Weights of a small transformer language model: 7416 steps.
MLP neurons of a small language model. Each row is named by its layer, matrix (up: input weights; down: output weights) and neuron, and shows model dimensions 16-143. Each number is 200 + 30 x the weight over its row's rms, rounded and kept within 0 to 999.
After each neuron's rows, "fires on" lists the tokens most often at its 100 highest values on Wikipedia text that the model never trained on. A number after a token or word is its count.

L9.up106,185,191,217,234,213,149,162,214,233,200,217,200,138,205,185,223,299,200,182,234,241,250,209,221,201,254,179,211,215,169,165,199,173,137,209,169,187,230,197,158,200,160,154,243,145,208,214,150,217,206,166,205,149,219,175,209,238,187,229,163,225,154,174,167,254,175,184,189,201,177,193,158,176,194,214,173,233,241,184,183,189,219,158,187,209,157,208,195,194,198,211,186,186,205,199,144,204,187,202,195,233,193,254,207,177,203,219,205,213,185,244,233,192,204,203,137,216,199,192,203,167,239,257,223,237,167,220,174
L9.down106,221,154,234,222,196,183,184,191,294,162,178,169,162,239,197,222,269,185,206,205,289,208,176,221,193,269,192,195,181,181,174,203,178,227,177,182,194,230,221,218,177,229,169,233,204,212,185,170,257,141,145,186,190,219,205,207,221,239,182,192,170,186,185,185,130,203,200,162,209,175,219,198,206,188,165,245,250,209,168,187,213,187,218,144,213,227,141,187,223,249,187,259,165,202,223,188,211,228,141,221,213,215,241,227,205,151,178,194,153,195,205,199,164,197,210,205,188,230,181,155,200,219,192,194,277,191,240,146
fires on: " not" 23, " to" 10, "ot" 8, " may" 7, " could" 7, "d" 6

L5.up272,187,229,174,182,183,223,277,236,176,217,185,204,201,192,242,267,153,130,158,187,200,193,160,200,219,208,237,217,254,230,185,204,170,190,209,191,154,128,202,228,213,213,178,207,180,194,152,159,212,164,239,224,210,172,212,228,270,176,196,210,175,178,187,215,195,216,187,179,207,201,188,180,207,237,241,183,222,106,170,234,199,168,190,206,208,212,236,193,195,186,197,198,247,220,180,174,210,184,263,222,205,198,213,207,205,177,196,183,181,219,259,175,175,229,190,192,167,199,210,190,234,275,204,238,232,214,196,168
L5.down272,190,170,217,224,174,203,224,178,217,166,233,258,181,199,224,200,230,191,157,170,173,187,166,125,176,252,200,152,243,251,157,244,204,158,254,182,213,239,197,204,177,240,177,199,193,229,188,174,211,225,255,234,185,183,174,200,206,186,142,251,187,195,236,173,222,204,205,223,292,209,171,266,147,218,160,195,251,227,209,202,240,194,216,218,174,205,212,226,123,223,146,173,184,198,165,151,147,214,188,203,212,181,253,222,200,261,172,212,225,172,224,190,160,223,178,221,253,175,210,201,246,195,207,245,199,210,190,247
fires on: "." 77, " J" 8, "red" 5

L2.up686,224,196,204,153,189,211,185,182,266,180,192,158,162,228,178,263,224,196,166,182,276,215,183,212,208,218,221,220,175,233,192,201,222,213,209,230,225,263,224,247,196,172,202,198,112,182,190,256,232,180,216,269,185,160,165,183,206,271,196,154,210,165,200,184,184,209,198,110,209,194,204,239,220,171,198,244,196,142,236,211,210,192,143,224,219,178,199,194,202,192,239,238,196,244,182,216,226,214,199,208,217,195,224,173,199,165,182,210,169,233,232,234,194,190,204,168,162,234,220,235,222,170,170,199,217,182,207,183
L2.down686,230,162,212,175,193,196,184,195,217,236,168,159,223,213,174,241,209,226,145,265,224,187,196,193,208,227,195,166,167,192,196,192,202,214,243,240,181,221,233,235,191,183,133,221,124,202,199,275,223,117,241,247,200,205,181,198,195,252,170,185,196,135,204,203,195,206,181,170,216,182,234,167,258,174,191,261,175,234,193,237,217,190,174,222,215,204,188,209,195,261,198,235,182,230,227,189,227,242,248,185,261,216,186,176,199,178,191,183,135,273,163,202,182,195,149,199,189,188,190,217,209,184,189,224,204,230,222,167
fires on: " can" 53, " will" 16, " could" 13, " would" 11, " may" 7

L5.up590,183,224,193,209,153,201,220,180,236,158,189,243,174,183,222,224,203,150,195,172,198,163,157,145,194,205,250,190,229,220,146,205,247,181,241,168,215,198,212,173,235,192,206,203,188,249,239,168,174,216,214,220,192,186,166,218,238,145,135,246,228,197,185,197,145,240,181,180,202,250,216,161,214,203,159,230,217,212,174,186,196,147,180,240,213,150,163,191,140,150,228,204,200,202,165,144,218,183,203,217,217,174,226,234,211,234,208,253,197,272,171,194,170,201,170,227,244,230,270,198,204,259,202,241,146,198,179,204
L5.down590,191,201,167,240,191,202,235,187,255,200,217,179,257,193,224,239,192,182,191,147,175,183,175,174,210,204,192,188,207,255,203,191,255,181,184,153,183,187,193,191,216,243,218,243,165,208,236,200,192,180,208,240,247,230,184,205,202,184,188,232,212,241,148,240,227,195,202,182,201,239,184,187,182,215,208,209,230,193,226,170,198,193,178,200,196,202,214,232,196,182,182,189,164,157,190,186,201,256,188,220,199,173,218,169,228,164,173,200,226,247,219,191,243,227,148,269,253,129,197,183,221,233,211,205,160,186,136,193
fires on: "." 100

L7.up485,214,128,200,225,238,152,214,222,241,242,145,197,207,145,193,213,216,213,190,180,200,210,244,178,220,230,209,219,189,222,221,187,234,167,178,218,201,210,227,183,182,235,234,207,195,216,164,177,235,210,191,197,194,204,151,214,228,175,216,206,246,200,194,226,202,277,209,239,205,203,129,204,198,165,147,233,117,209,178,148,224,185,199,212,199,223,227,143,164,177,174,165,177,229,215,202,226,149,243,235,149,202,230,237,212,181,202,279,179,205,189,286,178,244,243,235,140,161,162,147,226,212,215,180,179,196,171,196
L7.down485,214,181,237,234,160,253,152,235,228,212,189,182,255,229,205,209,145,183,183,173,197,189,197,234,228,224,178,230,203,208,247,211,235,188,135,175,150,225,188,194,217,178,208,205,188,198,206,232,184,210,175,267,187,181,168,227,217,169,148,225,254,187,184,192,145,204,199,212,202,194,225,203,161,224,247,189,143,165,176,198,200,196,165,204,151,164,257,256,228,182,168,251,234,174,234,207,244,229,157,202,246,176,206,199,222,221,214,150,220,196,236,174,149,154,199,194,200,254,259,207,212,191,237,178,225,189,222,180
fires on: "ci" 13, "x" 9, "ter" 9, "y" 7, "'" 7, " we" 5

L10.up614,201,246,213,213,235,233,228,179,197,241,179,220,188,193,243,204,249,229,202,122,195,236,218,142,223,225,168,179,142,179,213,222,241,297,225,217,244,144,157,209,175,198,182,173,216,251,245,214,176,200,211,251,168,187,193,208,197,195,191,228,138,215,219,202,183,192,253,227,238,170,192,198,165,225,146,216,225,200,163,176,231,147,200,185,183,203,206,183,200,197,173,191,239,171,158,160,197,188,235,122,206,242,213,162,233,231,150,179,211,163,199,188,209,207,160,192,227,219,209,219,180,198,181,145,162,138,209,198
L10.down614,167,221,268,207,151,212,219,177,262,200,196,214,204,168,178,191,152,182,227,191,220,194,198,195,223,194,200,186,178,169,234,286,166,271,239,215,176,198,207,225,261,233,156,155,193,202,225,185,218,185,165,207,238,214,190,229,188,205,226,251,209,164,178,197,184,159,181,252,186,235,246,238,180,206,206,184,227,213,192,184,212,211,237,250,207,162,182,161,190,221,172,225,220,177,220,160,202,191,261,175,216,167,183,169,244,213,195,201,159,183,171,171,225,185,197,207,227,181,154,188,220,193,183,204,176,177,181,203
fires on: " St" 19, "er" 14, "re" 11, "B" 8, "." 6

L3.up420,187,120,209,174,217,185,189,178,203,253,146,199,214,180,168,209,214,209,183,218,139,166,189,211,273,207,197,230,237,179,139,200,201,196,194,237,233,173,167,200,144,250,267,214,133,196,232,223,195,220,183,183,206,108,261,168,196,230,214,173,209,244,169,159,191,176,186,162,197,179,171,165,209,194,241,196,195,231,190,239,225,232,196,247,172,189,199,190,238,181,209,182,153,173,210,235,188,189,198,214,220,207,200,183,181,212,204,178,210,272,223,182,155,229,212,187,171,206,150,205,244,226,245,181,164,239,210,240
L3.down420,181,215,219,247,183,180,177,170,181,243,225,183,184,171,206,186,161,214,181,164,199,218,187,241,183,214,249,232,183,229,185,149,184,217,157,189,235,168,174,224,173,180,196,222,172,167,193,237,196,185,181,199,160,187,215,236,220,158,215,206,193,161,248,235,181,207,218,214,221,180,167,155,183,175,221,203,150,189,206,220,231,180,173,221,182,191,208,240,214,227,224,239,210,198,232,202,161,267,236,240,249,247,196,208,209,204,254,224,149,202,265,238,196,223,184,173,179,219,124,172,257,212,193,249,125,199,142,194
fires on: "ring" 12, " from" 9, "t" 9, " before" 9, "le" 7, "nd" 7

L3.up306,232,190,191,161,209,177,274,184,238,178,195,204,203,219,189,240,128,211,182,149,218,211,220,160,201,184,220,253,180,163,168,234,190,208,244,189,196,195,239,237,238,228,197,212,150,186,218,149,221,127,204,194,249,200,226,199,133,180,180,233,230,214,214,183,216,184,236,226,159,192,206,183,172,175,169,198,148,151,152,224,242,146,194,177,208,212,189,169,164,188,219,248,238,252,201,235,198,217,210,206,245,228,176,204,220,196,177,223,176,225,215,209,211,163,217,208,264,220,209,157,243,156,217,204,142,187,177,191
L3.down306,199,206,204,166,207,164,214,180,184,206,156,194,183,243,212,193,213,245,202,175,241,200,170,206,178,95,168,186,215,201,178,195,134,155,225,194,197,237,188,188,223,138,184,247,243,171,217,181,190,215,220,201,217,213,158,233,201,185,166,208,216,237,162,149,292,198,266,153,196,166,170,216,239,189,209,193,204,194,205,216,198,197,211,161,217,234,194,234,190,198,152,181,212,191,189,182,185,148,243,184,234,183,207,232,238,199,198,212,259,224,218,253,187,188,255,177,214,231,183,124,146,174,195,236,202,166,169,147
fires on: " =" 52, "ite" 13, " II" 10, "o" 10

L9.up393,216,180,150,150,188,197,223,218,204,192,199,188,151,166,209,222,178,231,220,241,188,206,206,203,184,170,181,193,223,160,152,207,197,208,196,227,203,232,147,185,213,215,205,172,203,190,168,169,205,190,197,254,106,174,205,209,219,262,206,235,200,131,173,217,185,172,175,159,217,172,196,204,239,196,177,277,204,165,200,204,190,230,156,177,220,176,204,182,162,193,165,258,225,201,246,197,210,184,169,200,158,249,238,204,223,214,212,182,247,195,196,196,201,264,207,193,202,238,189,241,194,130,171,244,226,217,193,177
L9.down393,206,240,223,146,211,209,175,200,188,189,173,186,236,219,155,249,188,240,176,234,236,170,192,147,250,127,231,235,185,204,169,199,203,225,240,193,200,175,159,218,205,245,178,200,242,211,219,170,197,239,180,262,154,198,210,167,192,161,180,223,203,176,195,214,200,187,252,188,162,226,179,132,183,213,175,172,167,194,189,185,243,201,236,197,177,230,168,234,206,249,230,207,163,198,210,220,175,208,236,177,222,182,175,200,238,217,245,197,219,180,165,201,203,175,168,185,230,200,197,149,187,263,225,132,132,217,210,239
fires on: "t" 21, "ot" 11, "it" 10, "," 10, "re" 9, ";" 7

L5.up115,225,236,183,217,200,178,171,183,98,249,197,178,173,233,206,154,220,220,226,209,229,200,201,226,201,205,192,200,199,182,197,204,206,152,203,207,261,249,200,132,182,248,201,219,247,240,234,191,219,163,230,201,206,191,200,231,187,154,181,131,175,142,234,184,208,184,139,205,147,186,192,154,224,206,251,257,264,231,190,218,178,240,155,210,195,165,226,184,198,187,210,191,191,226,195,232,202,237,249,178,183,180,140,219,161,213,221,161,171,220,173,178,221,220,201,150,227,178,193,174,220,215,259,153,206,234,197,187
L5.down115,216,233,192,172,209,130,160,208,201,185,207,190,212,167,177,186,194,174,195,202,158,196,179,170,143,225,163,182,190,186,222,147,204,164,207,232,193,190,247,222,222,206,179,238,290,239,197,195,207,251,216,180,185,193,213,213,178,178,257,227,210,132,234,217,197,199,208,224,222,217,170,186,181,192,244,182,217,180,229,243,186,222,222,168,246,199,222,226,250,229,234,204,195,244,234,191,194,173,218,212,158,154,182,242,194,187,210,235,206,164,165,167,226,200,150,220,228,211,126,163,208,211,192,199,130,216,224,178
fires on: "en" 23, "y" 13, "ar" 11, "an" 9, "ul" 8, "ance" 6

L3.up272,188,153,204,208,168,165,138,188,183,174,175,234,221,155,203,189,179,223,234,187,194,238,217,221,214,176,203,235,212,209,164,220,194,183,234,257,235,193,230,231,210,198,183,200,201,233,231,174,246,201,203,256,147,152,221,165,177,165,200,196,212,133,210,188,183,192,163,122,203,215,203,222,192,222,183,213,214,208,219,187,199,222,185,247,232,223,158,234,229,173,240,227,207,222,223,248,215,158,179,212,244,150,167,185,278,253,206,220,216,220,214,196,207,204,196,213,193,140,166,203,169,167,172,295,250,171,227,186
L3.down272,238,199,202,212,266,189,202,177,207,188,196,158,260,167,210,218,232,163,169,153,208,203,202,191,239,197,213,190,159,194,216,253,147,214,226,201,213,234,210,220,217,222,199,163,199,241,207,202,203,174,195,206,202,180,211,209,223,218,177,239,150,196,195,143,140,152,184,246,241,189,244,188,175,184,192,190,179,154,203,211,220,187,168,175,204,180,172,230,198,168,195,205,207,243,190,224,187,244,240,191,153,152,249,238,205,194,155,191,193,151,200,209,243,212,212,263,242,173,216,212,191,147,224,169,271,155,207,204
fires on: "s" 33, "le" 12, "o" 8, "re" 6, "ver" 6, "pt" 5

L5.up440,166,217,183,234,259,234,209,219,213,265,186,230,167,179,165,149,232,211,219,220,222,247,199,217,200,192,221,266,215,172,183,177,196,202,172,202,190,209,191,198,212,223,223,196,195,233,219,220,175,250,211,223,168,184,196,210,244,185,185,173,206,120,205,190,172,235,189,239,243,191,202,197,225,175,252,197,213,158,163,189,201,226,198,187,207,235,159,177,193,179,184,248,152,159,188,192,166,183,174,220,189,208,165,199,244,237,240,215,163,203,207,128,174,222,183,201,220,269,201,183,141,208,173,150,171,190,199,218
L5.down440,206,122,211,182,228,199,159,206,213,195,164,191,161,246,188,192,153,200,166,146,213,171,201,149,197,196,126,178,183,209,211,246,177,215,155,182,249,154,203,226,259,220,198,187,153,210,227,185,224,252,197,176,227,194,170,198,170,250,222,235,186,237,189,143,176,180,195,215,178,197,214,227,186,218,239,191,234,175,255,172,222,213,181,177,189,215,157,212,160,246,176,191,212,198,230,210,273,227,163,230,192,233,222,168,172,180,199,184,201,245,211,240,259,230,193,206,179,216,194,214,230,232,190,224,179,260,217,194
fires on: "ch" 38, "g" 22, "s" 15, "re" 4

L7.up685,150,202,238,231,180,241,228,253,182,203,190,223,223,210,161,174,215,192,179,199,198,217,210,191,223,186,250,249,175,173,227,214,193,199,174,222,209,169,142,238,224,190,160,215,200,223,176,152,225,235,202,202,231,220,240,199,173,200,186,185,210,194,203,197,182,265,178,177,201,183,157,189,203,255,201,145,241,172,192,209,159,181,222,225,187,174,214,182,212,192,244,176,181,203,168,183,203,204,200,217,177,197,179,224,172,173,138,211,250,215,214,201,220,179,198,245,221,172,212,159,178,153,173,203,222,200,267,175
L7.down685,155,175,209,158,226,196,207,187,217,202,211,213,182,224,185,166,194,157,212,203,192,203,196,184,200,185,170,228,111,210,235,223,174,173,180,228,166,241,213,186,127,159,240,234,196,207,169,207,218,193,192,205,185,223,172,132,192,208,232,260,187,244,230,186,228,213,230,251,142,206,217,210,175,171,182,192,170,216,189,219,188,237,200,197,232,209,177,212,201,182,171,189,184,132,215,223,176,215,196,171,197,205,252,213,185,170,167,214,201,205,167,156,233,227,216,217,217,196,228,181,166,184,199,155,205,227,242,180
fires on: "or" 30, "c" 28, "ac" 14, " dis" 10, "ab" 4, "ri" 4

L3.up151,153,260,137,213,198,207,142,199,190,199,197,192,206,187,179,212,178,238,194,222,256,158,169,198,221,200,167,196,223,186,194,194,208,223,180,191,246,158,175,247,208,184,161,200,229,127,171,214,212,172,239,152,163,157,202,173,259,174,182,198,219,219,229,171,198,173,199,184,185,202,231,211,253,229,204,217,210,213,199,243,159,227,218,181,175,221,201,254,175,180,217,164,253,266,178,153,204,202,197,227,222,246,186,204,230,206,189,203,187,264,163,227,238,214,237,185,234,188,203,284,222,239,218,231,193,270,122,206
L3.down151,203,238,195,209,217,227,231,177,197,203,192,218,179,244,209,251,227,189,211,217,191,184,151,160,232,194,149,215,278,224,215,226,171,179,241,154,197,171,186,153,232,193,240,218,141,188,228,132,239,178,221,204,179,168,168,191,238,151,170,229,137,196,192,171,178,192,196,194,242,181,189,201,189,224,249,152,233,203,142,208,222,189,167,224,164,148,192,244,195,175,120,207,220,252,191,163,165,197,209,189,234,206,220,260,179,214,191,207,236,197,165,147,205,232,156,204,223,213,199,189,244,201,225,155,197,211,156,235
fires on: "." 68, " d" 7, "==" 5, "-" 5, "G" 5

L5.up673,183,234,191,214,169,212,177,198,259,171,163,248,169,235,211,193,164,231,204,214,279,193,188,159,206,158,156,242,209,225,209,239,172,236,205,177,193,228,220,208,190,247,184,178,200,179,184,204,173,204,177,206,217,217,194,233,207,230,236,242,205,174,146,236,219,199,230,173,177,197,218,235,199,217,197,153,167,190,203,214,208,195,185,167,281,214,233,216,161,177,158,172,121,232,147,183,216,231,155,190,191,228,197,243,153,177,161,234,193,209,214,168,229,242,192,253,225,127,244,128,218,195,224,195,256,151,212,144
L5.down673,193,244,111,161,188,186,249,153,158,217,249,170,184,238,202,206,146,156,179,221,210,202,193,228,229,145,263,270,182,175,162,182,154,234,194,181,226,225,169,207,212,155,244,184,172,266,243,222,212,218,163,225,238,187,236,207,197,184,174,164,194,181,222,212,222,186,194,199,211,225,210,203,217,219,159,184,175,214,197,186,158,223,233,242,159,247,218,217,214,191,203,180,184,190,246,197,213,192,200,204,272,208,214,161,261,178,215,182,192,200,215,186,209,201,176,165,238,185,152,216,189,212,167,154,128,251,203,195
fires on: "t" 19, "ho" 12, "s" 8, "g" 7, "it" 7, "ri" 5

L5.up291,203,258,239,209,209,177,220,216,183,172,248,200,210,157,182,218,187,151,211,213,220,204,210,222,201,264,204,186,173,171,222,189,247,183,138,231,241,229,219,204,214,215,240,177,169,238,256,124,190,163,203,255,203,204,170,189,189,194,189,258,209,182,155,235,200,205,179,239,203,225,217,219,249,214,232,225,157,181,224,292,247,189,214,234,156,219,147,151,198,224,215,201,238,195,175,167,160,172,221,174,206,213,171,198,192,179,209,184,169,198,219,208,170,159,165,204,174,221,119,206,202,190,165,189,173,153,132,189
L5.down291,227,208,197,198,171,197,200,255,226,209,153,162,198,199,195,228,189,221,205,184,249,183,160,170,212,249,156,145,198,185,226,244,179,195,209,213,198,194,167,190,241,237,172,203,259,193,170,235,225,204,204,222,212,173,198,203,208,222,172,151,222,221,147,214,208,169,176,205,144,202,263,157,161,239,203,202,242,143,247,216,214,203,252,285,136,142,239,228,200,184,216,228,189,180,226,171,192,158,227,203,161,177,191,219,244,146,209,191,214,197,231,157,229,202,254,146,185,186,220,224,251,236,222,177,157,217,157,184
fires on: "k" 28, "n" 22, "er" 15, "re" 9, "mmer" 6

L5.up145,218,191,219,202,209,157,164,196,171,145,198,185,155,191,183,176,186,202,198,243,198,228,249,196,216,170,214,181,222,173,172,212,219,179,185,256,255,173,214,205,224,212,208,162,192,209,162,187,220,213,166,175,213,230,197,265,148,250,217,215,170,188,210,183,215,197,199,163,248,159,209,169,163,153,286,171,209,217,243,209,204,162,227,185,170,221,215,165,172,259,193,178,175,175,241,158,169,197,178,198,140,260,187,192,189,187,212,217,217,205,219,172,204,168,212,175,248,214,202,187,149,206,193,227,217,212,183,232
L5.down145,239,217,246,169,190,206,184,235,203,199,199,218,252,216,216,217,179,196,182,169,206,192,216,193,253,248,181,222,202,197,182,219,119,146,194,164,175,156,163,156,194,184,200,208,212,215,181,183,185,246,203,199,204,222,212,212,157,213,154,223,287,229,192,208,194,198,192,183,212,156,196,216,274,206,181,173,217,159,234,234,209,199,240,168,181,185,228,185,245,169,169,244,251,170,231,224,194,249,196,242,208,156,201,206,172,161,220,182,139,215,238,227,244,191,200,157,215,165,191,179,192,161,157,193,171,219,208,228
fires on: "el" 19, "an" 16, "A" 13, " West" 12, " Africa" 12

L7.up659,180,145,209,186,198,204,222,240,208,138,261,186,208,229,209,195,234,194,226,241,195,189,143,203,176,156,238,198,209,186,141,218,192,184,209,189,139,219,182,239,168,182,172,198,237,175,160,164,182,202,262,230,210,160,196,201,203,157,154,229,176,168,281,151,262,256,214,211,163,230,163,176,179,213,207,234,223,225,238,228,175,178,188,193,203,196,233,262,203,210,173,170,196,187,182,200,206,218,183,174,190,205,208,242,180,220,221,256,210,229,178,215,209,199,214,189,167,251,249,204,240,219,198,189,205,180,185,245
L7.down659,229,182,177,225,157,173,192,159,188,211,259,205,201,225,197,206,174,153,159,249,212,214,209,221,212,224,194,196,214,227,177,198,186,175,211,213,181,154,205,180,193,153,263,155,165,236,241,183,204,277,271,187,191,219,201,109,207,276,173,269,243,221,230,231,232,234,235,180,126,249,259,184,203,171,217,198,170,207,173,213,192,183,226,213,205,185,230,231,171,183,194,199,238,171,154,220,166,169,191,211,189,174,201,201,164,199,196,188,179,161,215,174,230,199,231,234,180,194,179,151,221,187,194,175,182,233,216,207
fires on: "c" 24, "v" 23, "ab" 8, "vo" 5, "n" 5, "min" 4

L5.up569,203,290,163,216,230,229,184,187,209,247,181,153,148,163,208,226,165,210,182,178,194,216,190,228,231,209,199,231,211,216,211,206,210,200,275,217,193,204,181,224,185,162,144,201,189,210,233,208,178,171,183,179,248,246,179,164,189,233,227,182,206,216,194,234,178,240,194,149,156,149,185,213,214,218,188,192,151,159,222,221,195,197,184,218,184,222,211,212,196,115,204,164,224,180,194,237,167,175,216,219,179,190,214,193,241,242,214,232,165,180,221,244,240,194,243,218,212,252,176,185,192,202,207,246,224,201,198,159
L5.down569,190,209,231,196,187,122,224,238,179,205,152,183,240,229,242,172,184,176,161,216,167,189,135,209,174,126,209,191,210,195,179,182,202,157,200,182,177,209,208,232,231,167,178,225,152,240,224,247,200,192,205,208,244,243,161,229,195,231,195,140,183,176,183,188,211,193,220,203,243,220,173,176,165,164,210,220,209,182,188,174,250,205,226,229,274,205,216,262,203,238,192,188,184,200,176,154,200,156,235,135,219,156,194,242,209,174,205,210,190,243,238,184,208,221,191,163,244,194,248,190,251,257,199,160,233,179,221,134
fires on: " V" 35, " =" 14, " Sh" 11, " 7" 4, " II" 4, " January" 4

L3.up664,178,221,229,177,156,221,181,196,202,146,204,200,195,170,238,171,227,184,190,214,213,184,152,185,270,225,165,215,143,171,233,214,251,222,186,157,227,200,240,207,148,187,203,217,185,196,213,205,208,211,171,196,246,168,226,203,232,246,178,149,227,204,189,196,187,232,254,205,230,189,159,188,254,151,254,199,159,220,227,192,112,167,178,210,186,165,204,179,226,202,221,202,232,236,225,222,191,206,176,157,154,212,199,253,175,184,219,181,201,173,190,241,198,180,257,224,181,190,178,194,222,203,224,170,224,154,210,188
L3.down664,231,226,193,240,252,213,199,180,201,271,160,158,196,216,217,210,231,253,209,171,154,213,219,193,150,196,208,144,182,153,213,212,183,214,161,222,242,231,173,199,198,229,230,212,195,192,180,201,260,236,217,164,195,198,215,248,129,155,225,229,190,163,202,183,200,209,197,205,194,197,198,193,180,232,166,153,242,228,206,220,240,225,159,185,156,202,187,179,199,250,215,216,194,202,230,179,225,188,221,187,273,147,158,187,225,202,202,244,213,183,191,208,190,148,177,176,171,194,225,127,185,198,189,183,226,224,181,232
fires on: "ol" 35, "or" 12, "y" 8, "ar" 6, "po" 4

L7.up270,186,228,166,212,209,173,207,209,242,190,175,190,202,239,189,257,188,150,140,162,190,194,182,172,238,177,220,201,254,247,185,225,204,162,222,185,164,149,221,194,197,251,265,230,194,210,198,168,177,169,189,197,173,218,184,221,222,151,184,233,217,198,202,175,158,230,207,169,189,198,190,238,151,221,215,200,188,184,178,228,225,196,199,244,159,138,231,173,244,207,145,188,213,221,205,171,226,231,213,224,216,192,217,285,216,174,207,244,185,231,243,193,195,183,203,220,231,197,205,147,254,241,203,207,167,232,186,199
L7.down270,222,210,194,218,186,184,236,197,208,196,201,179,179,188,242,181,221,189,175,182,175,142,218,177,207,215,202,226,270,220,154,186,240,227,193,168,214,186,226,212,196,185,243,285,200,215,219,191,177,208,226,278,182,252,188,163,171,203,216,208,191,192,209,197,205,208,176,228,222,159,175,213,133,205,163,202,162,202,270,213,192,207,189,197,218,221,218,212,174,193,148,206,186,139,187,192,181,212,236,210,208,213,190,172,239,229,185,199,227,219,233,190,206,202,131,204,220,205,228,171,228,181,217,190,142,178,216,179
fires on: "." 78, "\n" 22

L2.up353,186,195,214,180,206,201,226,204,179,197,213,187,212,182,210,192,232,208,139,136,239,201,170,187,239,221,169,228,194,151,187,249,239,171,226,161,247,166,174,198,169,157,223,159,225,246,282,210,236,210,190,235,185,202,228,192,163,184,163,201,206,191,208,176,140,188,234,154,206,162,192,186,238,207,180,273,207,186,218,186,171,216,218,207,226,202,200,231,173,198,236,217,190,217,196,171,174,238,233,219,163,204,263,192,138,232,144,236,174,180,244,281,221,225,238,176,195,169,186,169,203,190,178,176,202,165,289,214
L2.down353,204,165,150,233,180,228,229,226,200,214,183,188,229,211,264,206,194,222,199,155,222,160,227,191,193,209,183,188,170,148,210,218,201,101,174,167,234,228,179,185,209,155,198,238,203,248,231,165,242,169,245,214,186,226,231,235,194,198,173,231,182,216,207,170,162,189,229,160,191,178,231,156,235,228,152,204,217,233,226,205,236,137,184,198,197,142,179,234,195,216,224,254,208,209,193,175,243,177,223,183,191,210,207,263,210,175,188,186,180,241,156,202,194,189,233,182,158,212,212,184,157,170,196,165,189,194,244,206
fires on: "av" 36, "or" 27, "vi" 17, "ab" 8, "ar" 5

L7.up594,239,198,236,176,228,209,195,203,152,196,203,172,182,234,200,159,197,197,161,212,212,214,149,165,215,204,240,164,197,204,178,226,210,155,182,167,140,180,205,193,195,236,243,196,182,206,173,195,183,259,223,255,221,184,265,234,184,185,233,132,164,199,165,142,190,239,238,221,215,190,162,200,193,164,198,143,250,222,199,150,168,231,153,200,189,195,212,165,208,219,218,163,144,231,274,242,193,261,137,157,246,167,203,234,163,247,176,188,197,193,220,218,196,248,201,177,163,216,230,164,218,230,236,202,203,219,190,190
L7.down594,228,203,190,204,203,183,226,195,222,188,214,223,185,180,188,191,223,229,200,184,182,215,224,262,194,182,200,183,210,228,221,168,215,169,252,248,192,196,195,209,252,153,176,224,209,187,179,217,202,210,241,228,246,222,185,183,158,191,205,168,197,168,140,187,153,177,234,227,148,156,143,227,207,133,150,189,222,244,176,204,134,181,215,155,241,195,207,265,139,206,199,204,236,252,207,232,198,172,209,181,148,213,171,205,272,197,177,209,232,172,195,164,228,268,215,209,234,238,184,172,238,212,209,189,179,220,203,188
fires on: "il" 25, "e" 15, "an" 7, "ual" 5, "di" 5, "y" 5

L11.up709,157,163,178,183,189,201,213,188,164,199,209,199,252,205,199,221,175,195,228,142,200,211,171,192,230,259,206,217,199,139,179,192,220,210,187,197,239,219,232,178,222,194,195,195,227,204,201,211,199,182,210,225,140,160,196,227,236,280,178,217,238,172,225,157,163,187,157,190,221,235,204,199,188,189,221,213,206,186,153,158,177,216,231,169,219,202,247,186,192,229,246,188,191,174,192,225,150,176,169,182,238,149,265,217,242,213,178,199,232,183,205,194,137,218,183,172,168,193,229,149,169,248,192,211,229,148,210,207
L11.down709,265,222,178,221,208,169,236,176,197,161,246,166,227,189,236,180,208,201,203,280,223,187,214,192,156,175,196,192,193,160,198,270,218,215,167,218,208,206,201,169,221,239,202,148,151,222,182,112,159,162,157,198,175,208,225,186,226,250,271,193,185,171,223,231,176,198,160,216,191,171,217,240,189,162,170,197,140,230,161,185,172,189,175,214,217,203,184,233,259,166,218,189,196,237,200,199,202,217,182,183,161,121,199,230,252,200,182,171,224,222,228,200,227,164,193,181,186,160,237,201,180,199,221,174,221,192,207,210
fires on: "ur" 45, "s" 9, "la" 6, "ver" 4, "ade" 4

L3.up475,143,229,189,215,208,209,194,155,214,171,176,153,182,195,218,208,237,188,184,193,200,196,184,186,181,198,262,158,270,237,183,182,191,209,215,235,180,174,199,173,195,200,239,145,183,220,185,131,195,197,217,243,186,116,198,164,197,164,152,250,174,224,191,164,169,203,223,194,196,247,192,209,196,254,204,187,123,232,212,190,195,152,217,274,208,142,181,175,190,186,188,187,214,240,163,172,191,194,202,170,259,228,229,185,184,189,191,203,198,228,192,174,203,217,150,228,194,193,191,193,218,256,240,189,193,242,187,224
L3.down475,189,223,161,184,209,192,205,205,203,152,196,186,207,212,221,207,195,222,205,160,144,124,204,193,223,195,242,189,245,239,189,198,224,159,178,177,205,206,262,219,179,223,193,242,212,162,180,198,203,215,210,198,219,231,236,263,196,182,158,241,229,221,183,210,160,206,231,227,209,242,192,206,199,165,190,218,232,202,229,246,216,232,173,197,215,238,314,198,173,181,173,197,172,164,162,177,173,249,204,188,246,227,213,225,244,184,154,232,168,210,192,137,252,190,165,184,183,164,223,220,252,216,196,249,205,218,198,203
fires on: "." 79, " the" 12, "ent" 6